From a checkpoint of a small transformer trained on Wikipedia: width 256.
MLP neurons of a small language model. Each row is named by its layer, matrix (gate and up: input weights) and neuron, and shows model dimensions 0-191. Each number is 128 + 32 x the weight over its row's rms, rounded and kept within 0 to 255. Numbers have three digits each. A neuron's up and down rows have the sign that makes its largest values positive.
After each neuron's rows, "fires on" lists the tokens most often at its 100 highest values on Wikipedia text that the model never trained on; "fires after" lists the tokens most often just before its 100 highest values on Wikipedia text that the model never trained on.

L3.gate50:189097157161113114099183177115163161156092160132139120093096128122142156171159081169169099030152160107151114132137120110132117105113137144124119165203129200112103118109120198075113111145169114149185106131118115159162189123097118068190148110106127124129154091127190136140103089079135131122145120107056114192183110147177118186136083127149077061164102112094122114093130141130106119135127107162138144176138077141141125052127129152152104139107115123132145098129106111090157184131087103157158086106151120119136092122191149082108069129091138115121202173168077101134113121136130130125
L3.up50:149079146120136100152154115148158190086079107096163113102104110184101212138153144117045098102076166132134173123116066171141122138133145107129131187146123096125155104142182145161085143139158137141105104106064122144116082087110158073208141160143132152154125144135059124132080117150132110124174103066096180112096126144133176130141104111134114102142133141116114082119128166163143161053106183138158155085120163142124121101115120119171134147172110092107159145139155182177096149131100096206158104112139146140147129155172160086155091150075137189122141067146143106146209082164111102152
fires on: "ist", "el", "us", " book", "lection", "ister"
fires after: "olog", " foc", " Hot", " col", " mat", " Reg"

L5.gate500:154160152197106133120119129149128158150116147131129089104157101175191168113136178157104154076186184146128130158111073123088110139131128088138106154126123133215116174130155157120080137129137109171125084107124084150091180123150128121101136197140081106139148097132071060160105117114089081112122109101104082148132152153160144149076135161201195155155127153073062163116094189150131113111106176117138151152152087149145119158141102145184135167147112097125182101081128086148140108071154129142101109092131128103157083165189106088076143161085195102162137119108082078095123140128129082128
L5.up500:154158149088163133127107143160126155133107107180118072141099116117163082124154120090073106163139089139129160169091089104133135097147121134176101151114125162140120153080133049173106110180083140121149134111143205112113131121117112119119071133093059064046168101123097160134146106135140108130137171077129119139155145164118081113130111108163116100132088091069123098136149160163209145129163120077138171109125110172159121195141115154114139150155074095093116057082218074137150102072127120104157114124103103161173090149062119140118104153120105117144162077187141164192136099168120073155
fires on: "p", "h", "b", "v", "ic", "c"
fires after: " E", " G", " e", " s", " Al", " S"

L6.gate396:099122127133170197119155164176134064120079156204147094158078122122120143093139161147183121136119174088126190137079134139125089178129129119099129115134128114132141110193100098149162126177129121087145138106155111061132129152177134129153141130052153102103155089141167128148125103096167136133073131060095208123206163075133130099068148080143109133133148109185123106097143155079136088133121097146148114106128143096166112151109125149115078093159160103159109155139086099122126090143142104107150129124126117081139140083147079150119082152095107129094074104100095194138093141128101170168
L6.up396:118125201114070111116083094105106136144114114143123154120136103107109152145094127081090126172161151134120109151090134107140134106109141113119139087178173175094059111102108117171128182179136189182184141081120150117186055136139146109151129126109172156146141139119133180126129170086160087110129103088116138129173113118156129156141101137140098102110139109152205079100119044109155085142190144131141117084141123168179125101148103198157098176063155149149094112189097062149109114146122110124082120187131069200117162177117110162142153152158159199109211131183150198097107105064093108131
fires on: "y", "it", "ot", " ec", "b", "ro"
fires after: " h", " T", " P", " For", " sh", " t"

L4.gate447:103131150124140107120181141146142129163166117151130200126052178125124145176110083174172131140075177120106163147094146170117135156135114166124122152120127143150075118140084143153148127100172118071087177132155150137141108125114157111134127080114229144114126174116130153127092131135104144087190133111100145162093131077174090103154107149110104073136152137164131124131179122134139134069109076141175119144156153170039049092096129131087094139194170126158145121113200114100171142166147137136124119127167128145090112156113049127096099092111117090094163144149105106135113160013130160093
L4.up447:062179106128163207144126167149162118165140136098104166077099095128143137179100150190117118120126138105189122065103185080137124156129123159056104198142119099150074130079082134180133122104107124102146118097117092093110079129142136131142093160139181110088137092154127096155165158165125062120122177115101130111109176138114120137105110139144148172111143189138145147166104117203100073121142144122127112187166093148127140197167158143152120099075111149129169132135125180223128087150131115168183136151121082106100183141109064126135110128098133127182146112072124124144140112129103143123
fires on: "–", "en", "ok", "ater", "aint", "ark"
fires after: " p", " P", "6", "7", " M", "8"

L2.gate522:109152138170159147184099198154127171114116122169170162073122174143145120157145078215165156187130119133127151122124202124109177138094079136118130072137104186116141146101113128070120124113122134118096099147099174150149115122214109116103154196039115146157127094127153201101094190130094147110097126146079163145105166130184103107092142120072112165140115157122120143140096104112092120131114123118155186141106090152089140154083102183122099132122154133170102138109116091094119136113114159117128187132105054108104117085115187140133131148126134105074187161106161100138156133127155130162
L2.up522:159140137129066169125117164161075178091074150134120149135183141147150091115134153129053110162153164129077121111162133144179162100121204101180104100135105139110077191124153113110139098141112086066130137127108141147146121157177167140108171092090139142143094136140103100106166101157068129124109151152084114155156133117155111095176207079115133139144095068137100082121109111128088089163111143109061085194129116163102142138058115168192118142119137150124164098097136175068069190098058099112171127171143111125137098136078185126089137128159127133162080174173109092116113135169082113142
fires on: "na", "or", "ors", "os", "k", "er"
fires after: "op", "on", "o", "ra", " Ne"

L2.gate137:175125121153144155178147137150141170145171134102137118104090157128132130137134115114117143112132152093164163182112145114089137173073121174096126148126130110131106103120080148134154128089132083145120162096131155087152143101126112129136151141109115092152127129144194117109154096135128150092158133115118122135141202158216133141176157169137107190112174181071165094114119117073099133136085115106169091109109133132095117110084149131119167171121080140134181123147073062104120110171078146134089149126124171146124143126101085098097048102120175159092128115150131144100101158031046083078
L2.up137:149126151075129109141102077132094166181119096107117162138140103079161144141132103114128141144100183155110081190171164120141163183081174119072100137133130128082133065178112133148134138146053163149143077092141145150147094125161083126094161096122118194155117139112167068132159106186166116153105114137129089140063140187136177167152135131132160118163103152140151075120125117111122159112171103088071160185122137155181141120146115121153195123067142068103166111139136081107140091111106177097141091169107131164124125084098103116154163150088113114147165102154130165088124064117097138108
fires on: "et", "ro", "he", "ot", "che", "ian"
fires after: " g", " G", "s", "S", "g"

L4.gate32:078050086145177153118111189183146165122164132151109106152177166096154087094141081144124123120121127118120141100172107139085112107091145071155114156082108130103117109123089112161100114099147120123145100124122109154168082099145066153138160137167144103131149070130119163108127151139073146137108095133101090174156097083082127123152125111136128178104101200137196168124131086128086123124139092130107112099179126146150154077149119152086188098211155116147120193199119119117123078136130144137136185083113124124139139147086138110142173150076185111132106101138120137174155141109164149062
L4.up32:021148089150143140115139125120101093149100126112108081102115099116168109110126114114067074128213102108134065116118106125106059124113137131132118135160159123166161094089129103158135151092112073115165111119107143217122114098171153129081157143151105111167134117131103166122108185176135192109137150153115168138146122134123096127096069070110112151163112128126092107120164139109093102150116093113149070171194105175090130114119149118100195073128202076141121128174157137118131060110171127121134138065131209123141131162127110137132174133082132141167127062064151143143177117161176177192
fires on: "in", "j", "art", "on", "c", "all"
fires after: " c", " inst", "ab", "-c", "al", "an"

L4.gate246:090123166192128154164163080198122104061108107150113099150161180149083115171173149094142140135122144190128129166136122142149151155107110139096091122181134181126110147104140173135118142101085129155162134115184125136174112114128124160139147198110179117167165124126136090112105097068120116085119142088128113160160151158117092111071167110111102117098219068133153148137105120052074142085077130075115171157147095142096150107157169146124120153160182126163138123111179147129067095075135144111094166120127178151139127132086168122136123145132131150170142185128089106159064127072063126142
L4.up246:153076179163107144168137130140141139163083184163136152030126139085154163176121066121160146093052147118121171108108135140119119162141056119100155103152126159140051165109139153107143145177130088107140098137103209122162087193163122128160126111158128156119124146142156149139162095077115174130137107101143164137169192096155138162132119093152172133072163146131106079148115109090137075116122093146147130134108089145115115088109093098155100163115124145130103142173155126091139145040170038122110143099184165133131141140167128116092087104150129089143102119103074135144114119093094175074
fires on: "at", "os", "o", "err", "el", "ro"
fires after: " t", "p", " T", " m", " d", " P"

L3.gate230:194156135147103127131191197110152066158140127092142175159115086151075087160089158152089109116178084156110189142092079115135092150164181095102101078148067086106096120134131116068116132089138142181115075087111139170110100135105154228171110128113157141129127116153119122154159123176123140109122108108114121132167106117180149127139123075083151157148127115161160143139082132146075166110079150085197144113121162098075117122119126108138089125130171176166119133153135121192116125098169148193128128104139154143111127100124195147182042101137092108101113098145135166118069145099125155166
L3.up230:130109132136145135117062040104148115165065140057129129144105125130088111148124144152094084113146113163175079077110095119138200075136128149116113148138096101149140138171146110176138133115144178148129129071135142088144154182138109080166063126112117127133147117119176194087106135145116133148093127159137202056137128121110115131132088096105155134093141157117161149128116068165140064124130091094164118063120102133155157150167152140135159077164185076099167110170137116137123095153100144126107162166210148166129114049164137153133102117144113104099137145163179146141126137155101183095
fires on: "2", "0", "5", "1", "ric", "r"
fires after: " ", " (", "-", "195", "id", "–"

L2.gate603:164128116097155161155176142119140115136068165129088116075079120116151145139187087114146167150085137131087123137191093188139103121121070139098084139133089126159122115105097142108139123112126098057133113128152150136146151106164097114080114121177113131187134112117088095173222128122146153086116106140139186126164087127138152172121194079173153119110142117166102053124160169104106191137137111125184093129148126151133110139112101138104103101161157100110133164145136094131145174125128100138140103146199129167104106087125103131160142081149137132111135133176138158155089098116068063135
L2.up603:140111136152170154136163114104122099186160067120118153110108121078101146155196158101202152118165118163125134091076178122142080149149111111178112130121132144112177115093110115109158125126163082180093100119123059150158127093105107143131155089110092134154121118148120184083129128144159082123127116122120082160136067191139198127103112157157154136085154117108130124145129149148125160107090091176127160100121086156119158142140135129155060164122129139118109136150061051120124184057086187119145147144106127203099090092172118074153071060142106196152175189127094138136127121121139152163
fires on: "um", "e", "ind", "am", "ater", "ol"
fires after: " W", " s", "ers", "W", "s"

L5.gate140:141154086157141094146072092161129185123095194099094145138101163170176104063148134091125152169156154136110148134152144090065164144112127148127125156166144135145147155136169130134157139157116140172151176134158134159169126062150132167150133102114132111114140116043133130085144120149104151130079145110177127084130141117156144184155155156143111104119082090106149151140132101093152127138114122078142117137121144166125183109116143093139121090116088071115177195102155100117122123113139152121118098086122093178165140134143159085166132109048093152084102098118116141134119083134168070154
L5.up140:161155075139058172131122103147148157127078110171063170153113152129110122151094092178125123140112127089140112158097187111134144104119128180114140113108074101095123155147162091104123165119173149138141143057118126118161172102112129118170088072165062156148126141079069115091182068138073056087110099100103187162142118110108168206141129167153165108179152086070113157143073054154163166102108122097171120133126125093102110143149132105109077112154128124113122142129186171092149081084202091138137142143141126110125137089116148110119113142106116079162139167102157106089212118186110117078
fires on: "ent", "a", "ed", "un", "ric", "od"
fires after: " g", " G", " ag", " Ag", "g"

L2.gate179:128153127138147160108125143130151143104108184092139128143095163126148124104142136147129121114157057099098165127137108176120112138112118112061125128164154113157139144173098080129109178098098132111097133144158153064152063102121125120125123139095152088154139167182163143090142187139166136138133122086168148119044227101160119092177121094068111123082146128130135111152127068035130126207074135135127184119153222112148094164076123113071125134096122166157147181134111131125112157113041099123097102144083164131139057114151146117132103106138145145117049149110135161085147219159120078153
L2.up179:061105080186107118176116097119115148145111094095175076161160063123186178145134149147171158112094099131152159120127168066115159114102117114091126063086158105115162138130159049138074135110189087116126134117184113072117093162120160141100108140148132157111130151105158086102178182154157146119138134099192064100098113056064140126111107177148214126092126152062139190173122168131126177149126131172141202113132113160133156121143147130146108129147138130125130133100144174186112082149160151134121138141112096140191102130103136062110142158081152148165114135124139152140131095123149198126
fires on: "P", "S", "ri", "H", "N", "D"
fires after: "P", "C", "T", " G", " K"

L5.gate504:132130162143139088177147148126120141117153110156119121109097100078131112108149139106142110146143116141128078103123098122141132155106101142091121106123122100096138168188152150170132147110165127140157130103125160089191121091069206149143142151139125107152168084139170107111132121098148082111150121098157119139176158121150167144160121146142115065183157122084171099144109144067181142085146111061062172162161131163143153103147152115177143061126179143098072191156071150080076131112128104121136152113112136169182064147059146134123132209107125153090143099116157102057151143091133087126
L5.up504:140140138121101154070093185109141144109151124175160138040092113102100159125066127117172148085065148165166130163098139149166134117120139119091123101185186099151122085148122169168091133159084117118128131202107083120176147148108171156114106120106122133119132128137164126156134096133122157150104128108145133133147146108097146114127163192088135119127155182122135154118096097095066115077125070168117165123054095161133110139096140151159090097119217108114164131153138090183184123125170151120146194138105138135140120084092030153129142100167100124240143147135082073159145155074108091080
fires on: "f", "ab", "ot", "at"
fires after: "ul", "d", " H", " h"

L4.gate6:154132118191082179120158110117092200098196149131137147175158176131089201190163091127205095148121093116112152109121103104106156156114162115116097148090117079112118125142132142177140141089095101112165162158181137160123113092150133123087137075158162182103137134151155145135143080116129125081175114149124181116182107138102109153073180097184157179161204147115171146120053094123108166057148111086178143140176084121073100153138099191180097162131088107102131105100085146121171110140088071157151122121163096103142133154138122158112076153052129089112165132110132135135116113138186139129
L4.up6:142167081159120141116154130050052161115121131180078114124093190141128121158129144065083114154135156142144128133136128153131115112134172123128106128173194174120112150172146144160150134137159127115142139095082128168128139150099139089084112153161094134109139163162059152175079035155141083139149128120138172169092094109120162113097116114133121143151120139148117086132162182089126158139144143132192054168115104144129161093131091148124167142100186098111147112095109139117162066166180095142154172108113158158140141098104121129139129162111122131123151156085126095177109102172126137032
fires on: "u", "an", "en", "ot", "eb", "out"
fires after: " S", " s", "am", " c", " a", " A"

L3.gate569:137135161210159184138070098088142135154143123053157165120164143074127137161082117101166163126156077131190118156154161105073173117074134159136126125128076121126164125114112102116119139089132071122145150112157121172126149152173116164135135142146146102132141123087150111126092141114147121169117072161130129096104128140198089110152124129092178118113104162075109218143150159101139128164103118212115208179156098136128141124153182104124109128154204078105151133122138141139077183074051057140108143147182178158124193120129096127136112148100093153148125081046076171094077151128127135085
L3.up569:070131176088114125134087100088150131118152143126121044135118123104148119099106127150094113162133152149144112147132160121149077054149125200143105079158142107082114109122155147125128152112142187130165110131131123162086172133150144154174133166160115109145129109106129077129159125148081137066061141170188135126077132110140096117136109118084160115155216137151142181097140042076101163098094175075147151087135090109167117152201210154108168141160188120191110101184125093097178108130094116075126132059149139087177119100075101109147119103162106070125104120166172105186096112114135132176
fires on: "at", " ", "el", "ol", "est", "ud"
fires after: "b", "\n", "B", "'\n", " b"

L3.gate138:136147132136148107156134096143148128123189138145075135164140093159150137126097156107106152130174102078138205182064231164134155190132126094056139150118092132187125161146136085119068161104095157118099140107160148079106079132156162151145158166120123071086163134087112098123134117132068174153113105120152081112124083127124148061142097063103123170102135091136127183171123114086133118124140188152128136083146214160154048131138083101115082110131138108168143106092122098098094128100110141130082117124152136145088085132112169113116115139144125161146077101102131160128149099129089146162
L3.up138:092145063164071097146148105063063139227147078073126057134152097121175088173089118154106174161105113108141106131139167100132188145105098140139131132089140094144136160115101150139076180131164078156138139095176138108153104205159181139073085140122103136091134167089146069101137136151091150134149101086106078151123085146093131054121107180066117146111102082069132203172086179113093149124140120147098163149174207147119156113140109133141125196153114126137138174097089160107121091083167148169116180125157142095116087172171143117146162166125118163128096144121110119094158091142109166123
fires on: "C", "AR", "A", "P", "T", "N"
fires after: "D", "C", " B", "G", "P"

L4.gate501:116091055143135142103178127204090177068172110129092100108149215115103088129131137091150113165204068077131154132117143096130160149140111142102119119087099164198158147097096135128129125112172098072124187156133139087146161117141153091116129104127143154128140122098123106005154166069162092115110162148100139114181143088101154126142132144122124099153117179146121133083131104171141130172126123155102159104117160122082084121116137111205083133173134133117129088181148113103134127151137135137075110124096154128127120165131137153141099112094123163043188162124145112106175135098178122093
L4.up501:154122133092124135147162114119186084110200100145093121133082178148125109123106134158107106184168086155160132141105165176141124121145144117126118241124162150144085149107046158141076084058140110154095156134128095147126104106098140193095073048212153131140142141157098094197137135109060102169164112121127131164175149133166149162160162105150069174126114153099126099139112036158134150168154121147115078128097107096130141098123130149112159140082116086168096133097167094151160166188136140119126120153171139157144130129205126143070188074102124136142114171088154136145156118122147120162
fires on: "ong", "on", "iam", "ov", "ole", "aced"
fires after: " M", " Mad", " H", " m"

L4.gate238:109147155136174089091198123171122100184091110127153165119142110145187151151099111131088141143091169140069147154104148107100178123114080180089121149175106092151132070144147094106117147093115127145111156092136108148135142101120172120132166180084149092124155151025134103145145133160052184162092094126142146163186160101116079116140159177078151172138069153131139171070093119113115141117151125118139201170166135157081114190114107112168123169096195105208106129100110051114162131145124155146091140088158102162135178154072141121152094154160115151127143143156159155067157106127118105122
L4.up238:128104143149118116164103104068170147100133133138149136161131105121105150156163153119134103144126150143131101151090143123146155169087193136124144163096119102128165135138061154112158136127092107092094112113118150106122131128088169163158143194096117119185133135137132160149111112152078181123062124161124152132066140111113087134159133097106117136131145115136149171055169154130055077128157153079121180213078096136135149140119123169125095162149116117108155118116096094120111130116225129093080100167143123131116150172148176087127166130087127110157208162124151092061172183100149114089
fires on: " bel", " contin", "ree", "ot", "et", "ian"
fires after: " g", " G", "G", " f"

L2.gate674:118121151156053150165104151157076069107159127132172152119120163124168117149073081156078174161167095186035169127163097097105135144087156130137118132200076138128147172129103105104127113110174167103107120117135148115149143089158120148120155169180163093130137163136112126077158185118091106188062107139119174161137141142143071138117138163126089121131129132094177097139091084207097174081112096095125137135168128166085129069079181088084110159050103160145115141082156115124127124123123144165100165131122127119132094092099145097150170152134110144137056096081058104152098165176125069129
L2.up674:132134136125082173105137124142129101136198156140125120161129104110113149136105164086113091130165063113072084117134177135142205146150111158108130200170128129129102155098115167172078120141169119115094155097144147124147099163148146120101152116167156160196141086131084124086148126142151167050160132052138124162084156130077113164156128126086137144157131112145202119096162179135144200112138148098105160165160122152117138104111090094094135072090110098109110158141118176158109115107137136056059152143129127106069152079099142113159155150163104116099126154121040080185075139110167114114
fires on: "im", " of", "m", " on", "ol", " in"
fires after: "or", "l", "h", " Department", "ik"

L2.gate694:072156145108128105142110148132159144104146078147099077141156131152179062174130086120116142146110155098186122089115235161151140137108127113135127156164103151145106096126102075127148170144111124155180066132190098097186145079131159164064108106157188118128123155105106081087117165090134157087057106126134164144081154177139108073168184114097135147082137173133172121198143108128143155142118023082158162150133176154062078137086172178106100118125177135122113185099110056114115140125126101154114115116131173114105159142147170085107091147104134118161156159102045150113151132125124081074
L2.up694:102125140128148140078123129098189120091143122080102078111106132101136091109127088151180099132077154124178165071111215149114114135144148144136151126136122144136077189126114089147115122103152075116116161151159127050108154091143130169108091119142189104150114127181156151077157140140119139130076109122162044141129117165087109099112066106135117128138076118128149126130132124090173107093139088079148164172084174143144107099091090107097017093098156151152082139070073082156081129167157150092084100112143136084167165107124170083141077149139155062168145088102100154093156119157134122124
fires on: "y", "one", "k", "á", "ell", "op"
fires after: "ok", "k", "anc", "v", "ik", " Sk"

L5.gate337:126166165182130164142124080183134088089150191143179131153106132074153121109154139129150050134116167138088230097167112122110119135145124150082110123154139161121147117108071159098170167131203100078152117177156146070132124083088144122105114131165194126134136094114144108143112119132180186092105062089144218146110108123183122122124156065149101138124171049081160145146096138071115168084149061157175166199189152131110105099083147134106154122149103134131155110187137152178152089105115148142164148131098154120139110126069122133112164115153125139105100122133069164157083081123085086100
L5.up337:106071161060191116136085116129118060074168115030124131116140117146103125124161136135117103152149120126099138076158131085145161154142145146124120102107172139139153150143144215136092174143165125100146143147142186138111099096135118156094195166166077153119111138148137103126062124081065125182201120142187124100058079104136110176141124156159109137120162099153117083144136154085112127126123123183104106171124116106141101146103113120134144096134147084099107104154159153133116155176093107060109117122127077113058115185082104115145157066143138099115131103146153105166171140126050097108
fires on: "11", "10", "13", "e", "12", "100"
fires after: " ", " p", ",", " st"

L5.gate18:145154110139098119144130198164104119135053101121119111137156055186210089145066110141149160151170134081131118182155149161154102115070149145075128138134120127166091119144168130106125092122182070159091185140131157144040115077177153167103102127173187144091131089106143124183099103125124160139080198117207155174109129118068114113110193133109123112116142162121148150073132131111106139139094116143149125116116118113129102144099108104097145129136162108139132167118093121083123121165132134098161188084111122174141148162039133116145130170112114177112169136154117129197200109112123170124
L5.up18:151107145107112074157089130163190131121152103077124114148093123086158110182123132191154105158134107119134142142174131078187131178150070191142120150109142153152178123106098124152146117159103102197107160119112141113096118142198138148137057103117101060103121103074118105149144161135135146138078181130144119110142132101065125103128106095096115137088124124140134140128133172144110135033158130184122159158144102191116113141107121149086096133128178143053106112134168084209152154083199129158092092108171141073125097069130112087117112077121151098144176149077183139148124083127117075128
fires on: "ul", "am", "un", "od", "in", "ra"
fires after: " G", " g", " F", " Y", " W"

L4.gate364:106161113135111147085111114118164125142034135149125128146158121180082139148102061084145129102133097087138132162140135129141100103145131150148073098113087149193164075090169107112089136104086084097143162121243129141168092142121116139135092135097147143181148117132144173125153102071128125103143100156154114091158106080130117142184110106090109097122135117092111101081143138166141126166172062086136173138135108149176199083083160097180111157171160149130104129114126113163110111138087095068113124083132062137138078128179147120188101198081111144150161095149132133050124128104146130132
L4.up364:091104168136108136114136094136160086120140129136162154139077054132098129148124107210153096171157136089128060160161204127159049129134105125076121128124120138096160107138164138108103110085092141089163122157133145056171090159122142162163088088120143144113118066183098131099081125127152139183214108162162068110168137136111131133154078117162095119184166184149091119139165096163174106152105163148117115121093157172168096164146166130136122099130119128111126106169113089149134107202126174072064141087090062111147125122139091131153178096121076173162198118071121183103152124108125176088
fires on: "–", " ", "el", "ong", "er"
fires after: "|", "7", "4", " H", "5", "8"

L4.gate208:157172131156150092123134149094142152132122163115132202213120147125161161166122089135160185110166179108055132124174149094146163109137111200115117052112086108191109065109112124129138095079139119102084161113154103196112210102112207144111152140032126134113140135092175138107097173118118125137139158141165108102112115105126057125131131087128135140076134172106089155122139168137104120092131106179108127157140097187137121125111081050129084152133129157134174147155148156123096129122113102156066111105058106136121136120136084173115098092144124089101189129115150114059096119117115115155
L4.up208:143126079107106126144171134143117144152100142139135106163090175141100116061073107153138078070116097097122116089101144148042201135120097111112116122146176158104096168173091106144118158108102173084160069067156127120156111075092124119117111081063118075199142125176112163119136102097135106121129105160132109102117100154095102138135167117144215125168136089098113123189140103137119145108158172131120161117099141109145168106080109097071123160171113137099178053117161121142106149165164138130140088142187105142159147066154087123145179134138147177096111140065094109137126123173083127111
fires on: "–", "ens", "200"
fires after: "6", "7", "4", "5", "g", "3"

L2.gate460:130148141152110115139169094120114123175120088104137166072153138130110099182101112102125153128203090095013100137147095106096160133110160147158135175143130191118116097109052163147089172074112156127112150069074107149127086071126091115123170164090142138114161159129105161111094101142124128145179115116110171139124150117187115168167088108098133134182202100098108187096075140160152064164160121133205131113178126142114150140120182080162139179121127114156202103063083097190132122109065139139132082088084136121136130125134091101158113136067117117106104145099138152097117135095114103145
L2.up460:087137151164093120086081093126098142218103095116129140132093095060156136105096167121125125131123162183124134177120101123109147098126182128115117131078181187143167158065122127108074142107128156137156149088114191154139142170088158098108129169133131135146129109102126107064112132120133160161149068158086098109192095098094052178113087142118125165087061190135174160093077147125158173119126179167118118134148116130136159112128122127163202161096116118124157137073127099146131085134142142126118168116176086094180152101156145095119146141112119125194123158103121184187173113132121177072
fires on: "k", "e", "ic", "ish", "ich", " T"
fires after: " m", " O", " g", " f", " Chinese"

L6.gate652:133099106139118126164194130122084124114146146143107147118071132108131074175186135108094140109144109090159179166109106128097117102051143090085098133117129199152078161150106131093138110093119095110130146111153129058107115139117091153120129199131091110142121144105123103094102156119107153120098123115097119188168139149128117160132128141096178151133195155132138137148069125138122111159111176171124137166134098141174112074073122142102126132175165141182200125128107029111152070180054109133174123163103114160138117222163139142121120078141126098119150160079146097137066111086130133131
L6.up652:114124161094145173065174111136152099178145115199122130149104071172133125138163174158134112138152101105129134136092159168157136151114130092192141090214119109112105164139108122115099151114125100091109153127094116081125090101130146117131087117136100116137160158114095123101169090133182079146173152145121113114183154113122143103172124140146162115108084192124172099152089059154111145124160172179110168079151129146104153103118089017164144175158055150087107131115103209140126106203154086154122123125066092118070165150093103135161110069153151100135159157172136162107108107131129161087
fires on: "ar", "ore", "ov", "ole", "h", "un"
fires after: " M", " F", " m", " Sol", "ra"

L5.gate86:091073144105189183106083147153155159078124088137108083141138168135121150138147199075154086113091122112151165180184085076110172139144086106115099192068145176130129127126132114159148082161126116157172143169120104165128192094106076087133139192154127122126182199115129119094143107131128034169074169110160099125130132130141115106134141104092100128047170106081152164164093154111157144077121106112103092150136082125170100113100079158134090133122137165144112151138085156149134166130078100104098160188169122132119091086116166095152168086115143167097142128186104122098175082145106125142
L5.up86:148174168132131142105102086202165194152053046079091094135153113198129123107131127165104132159129123096164135183170125088118116100144115154120135114120137134121161105154127164130127192110123158127122117131153191110124161117190132177092078149096121089106110156084105123128175137091158186102161133084158083135143183112103151149083120111153079164120204134079169217103151097101154155124145128088099126114139136172104139108180110133180109089125156084133139116134202151161181161116083111091131127078175095091183154063090074141171163069140107103163152152133077156161121094122135081120
fires on: "ul", "ay", "d", "ow", "ad", "am"
fires after: " G", " I", " J", " N", " Y"

L2.gate189:145214112169137120126116062091097164121118135117134159112095099113116154160119129110101146177161172190141137116113124128069132144071136163098119074153091111106142137104185115134145108123124153120171087123107139097156124125122156099097110159048159089168147162139159159133096092115187130122106101183145171091123156152104167125123183141152148140166129128155099174103120060121108143131052146135180131138103120162089134199090123140128143222070065130130171214098135186116119147115067186161094118152084145114099108163096138085119090132073144141121207162065053142131106076088151106112
L2.up189:116125117105110078105101161111132091090125115150119146132191117097108095095158152064117156170148132103063118084145128141104145111118137150137135110133103142111121158095124166083155090074150110106142100093158195141141103127116158151062124079162110169123118054139123119136148119035144157126130061143145134145162137150154117107118214137061104211122146127155175134132151102111115080135129113138160183094157105122080149130157172113159134110177181123197158125154051166117126136082121167144134201156107075135154115111154156140160092124135154141097145137107146104189118135140164164155
fires on: "er", "k", "ac", "ic", "s"
fires after: "op", " O", "ok", "if"

L4.gate618:102141150116120166123052136123143136177113120136175200151132098125146097186162121123138116108091104144157189165207138124129160125133155125120132102134125057185100114109108120143145071097101122162072114168160114190086153112160092143125111164138115161134168086148153047137114121113166079122131105191152144141125119083126152139038105130111113139080145128105175071091099081107121138190103140105093129066118136106139111162134094106131156144118145102105145112197106161123100175123139092133150164126123159178113128163150081073158136095121141152133087076096123149141107172113130095103
L4.up618:110069161110107072124119126126134117180144082102107151131130125110127171099096093081139121081153116141171076158164152133135141156132156130143128116098095093092137127105136133132118164145178124125117087203098163144111120119107131224121189134144161151096103141103149120125052085167102142114119167159145158157119125116134121088093145098120128129133149104119152154065146152099103126200069114113121122069128155133053155162090109129181163063113109087166105115159181123086113137119159167125210135138090146199177165112167050163178145098119097121120054145149115174100143082154156141181
fires on: " ", "om", "at", "ation"
fires after: "\n", "-", " (", " B", " w", "'\n"